From a checkpoint of a small transformer trained on Wikipedia: vocabulary 38164, tied embeddings.
MLP neurons of a small language model. Each row is named by its layer, matrix (gate and up: input weights; down: output weights) and neuron, and shows model dimensions 192-287. Each number is 500 + 40 x the weight over its row's rms, rounded and kept within 0 to 999. Numbers have three digits each. A neuron's up and down rows have the sign that makes its largest values positive.
After each neuron's rows, "fires on" lists the tokens most often at its 100 highest values on Wikipedia text that the model never trained on.

L4.gate267:485473516539530554505483493463458558494515458427491562548490553447488432454521448536557475501524517447484550517459484486542486484484539589495538561454511515511561520505485444478484516502426563507497433476479463444464505451528467494550480473512514509525447504492464479513538455544430470446
L4.up267:545474526437492535526403481520416539461534487505538612466522531482465536454469502564499436493497519445511535546528516505522468515532526468479453454536526431463483402481470478418487505531448544482528427529444503441495524476468512466492485515492497483444494448480495483534482452487440479567
L4.down267:501523483507494438441537471470557490471471549494560479510498512570473494485483489451509539563512565537560454498512593499496518426455399518467534573428481542504501526469538484520474535499502499466466506491573500553520573425517472530486508542539505464467535491459525519514508438512520465511
fires on: " through", " after", " before", " third", " 2nd"

L4.gate740:453548522519547421506499518477529461529527515496435482450401519480455492481538557519517496464520471441537556483554566426491455477458452480485460487470517534533539567560519499572554468551424474521504434479494415465570403532478473588503431518476521587520462533495461496597509568480507471485
L4.up740:564435502489409486511531418514490525468498529545497534499546453508567561495554455456510463418565439468521522558491514515496514480503495504455479565506523483433512497503510474504478531515480475466525583496512495527459495469508562467550540495461437513478486541501415495467513449466466571537
L4.down740:523482537456499505518550451427469496504497505500482505426476458549456520441534574502481516464494494490494517494473529485509534542537520553425518557443510534511529517542523482515528488550547512552488513473539396549445530564455562485444414353476486494483448506499490474410499459512587596438
fires on: " World", " world", "===", " International", "\n", " United"

L4.gate494:475496492515548521504472463456510487502486500485446517508485559456473564473462478536510463490508566444499535591460487498529540504481503514591426540540470497529502459521474483439482486571435509551525458583509486475534461589576476481526512503435566562555465524490480488525438545415427517471
L4.up494:558469523553472501464524467510536483551509466538527566432501442541523563488519450492572430483529498461486491531434604512538481454455513560432481515554530564524548533504499516460458438490531485516491465536531505545460489484465496541532479557474491513474443481473589455468512551482495462485
L4.down494:510499530510468476495497519463527571517525504498472534459509394434532461459520477512510468512546468492507512522483490569493501562471516450460540485496508473461459531467558445448490486568484489511439429467475523476476523443502486467453479553478497549367537538452556470464516502544558509540
fires on: " in", " of", " from", " by"

L4.gate21:542497487480498493470496526485484477514486458493495508467548511517446587431502462504502428493536495471514506502504426473484532489483372458462462495478440516487472561530477468471534448510509558471528441493568431490493445489526488536548480440519473567478472502521542438481438565485474401524
L4.up21:480493459480438479502556509528462499498466437545528524506555532472480534534476534506496444456555459490536527449442488546465538490527512481476542528532584431447497511481545558431441451476492502514500502524487563529406530496477545537510504521540465466529527457488513459444517489482525517597
L4.down21:508437512526453485568515429564500535485464494434439386478511469446518469526581525451421531503549480583505527505523520507473514423453490493499509546515459538523557550501483580496534562507487525434494562498527509537500541420436445452552509478421478513503481544463510482452472517418473483518
fires on: " to", " and", " in", " until", "-19"

L4.gate993:471520473527493539543512361489493484524433418449520514438479495470429493429497475414461509476556433486480485543556485535561616519429542479471524555506495534528496478622509488480528486489480437428486523535467368516521523563502461473486531488462457577471533526467477483558423539477506574543
L4.up993:537451511495478500503514446480497406466468414517482452536463492479461510551503537460511519491529539548426470486468438491575537517506483435471538515472527506597468395507398502488510592523466426500571518477481470475637503521522489530498529471471573484539454513524524569547476529525436514395
L4.down993:500491506509485489456474497525427531441532454483485458471616560508478524510457534499533508489548514519506483455516489579544507500461521603530497548564495447518485508485505555501538530497495517518563529455528508531489484447562503483507515524454559494502546502545522463532510457541578524547
fires on: " V", " v", "-g", " G", "g", "oc"

L4.gate269:497527452436512451507536462442550495485537441557499522487507500446482478516436487488504496484475551451495460525482509507542512482482501500473491514541538508472481532567509539486495446547510450536516559546543476469426445602445507530496520515503435507576507468542525457548417534472431495489
L4.up269:524473456540509482517568469487579488407507532498503492421505434516411533490530510461595575454494501524498474538558499532524546554522529536490494517484505540446484505512554498559541468490452486506469592508524469506551513566491511493466465518499484543490476464558499517503599523513462530507
L4.down269:490495436458521498509566510450502539487468412474538481476515432471468548547550528458445574482510503604488546448454463514517464491528463506481487509533470510457536498501581515478531517518457470529532534490525523556497531506527499438487526539416538598538537490548492458488488526558522506460
fires on: " and", "\n"

L4.gate95:521492510500461504530493508431497506484540438473519473487426491432536522521524564488561471448479568469504485509599450494509584492451514426464474556539506437492488520558489455437470455503429463472514404553464429495440473529553486544513578532502521505519488470486520525471468478461508443470
L4.up95:484510485581473505518507622468523531391577502559512500517475504545485501525442501510525529499481424504541527540546515498466532418499510484534514504565483470538498482560476482488530503552508489459481499498442511484480528444480496440521500471572530472503485466442466427548482538541503518556
L4.down95:475426506485514525535471474571456483542442498507547493495463513450516548473574529554479469461586528549526469474485472498401540549468511511487497478468494463504472543508486497523513470536483478541486543533470379520511488505437543536487520497419476547433452555548537565481436500467477502462
fires on: " most", " of", " and", " or", " a"

L4.gate777:537495565449541468511506530469531508486513506541445473548461562497504469505441606524562510531553568445465481557472485501497489513457526543528535558505453524501531556473451497627506524519500483500476469503569462457510521559546473506507454561613545545516481422504490462545499477458485480505
L4.up777:550536512522489453523461511454458556389524483541453457444514512520535583498456520540565473462473419497571560552481460550525472363541442516480450524565451456481497478515444492458474505573510495482484469517461543468475493467512566414515539449541501487446482457485482422557498550504440530502
L4.down777:510502466506491563464536549537517475553468442474491492550518589531492439485480530496482434493504515452544463488504565525401483524518510509525546528560473520495515591436463459539416549463554503525454486521506554509516482514565467475499494485499512469502478504497458570536488548544522522469
fires on: " to", " through", ","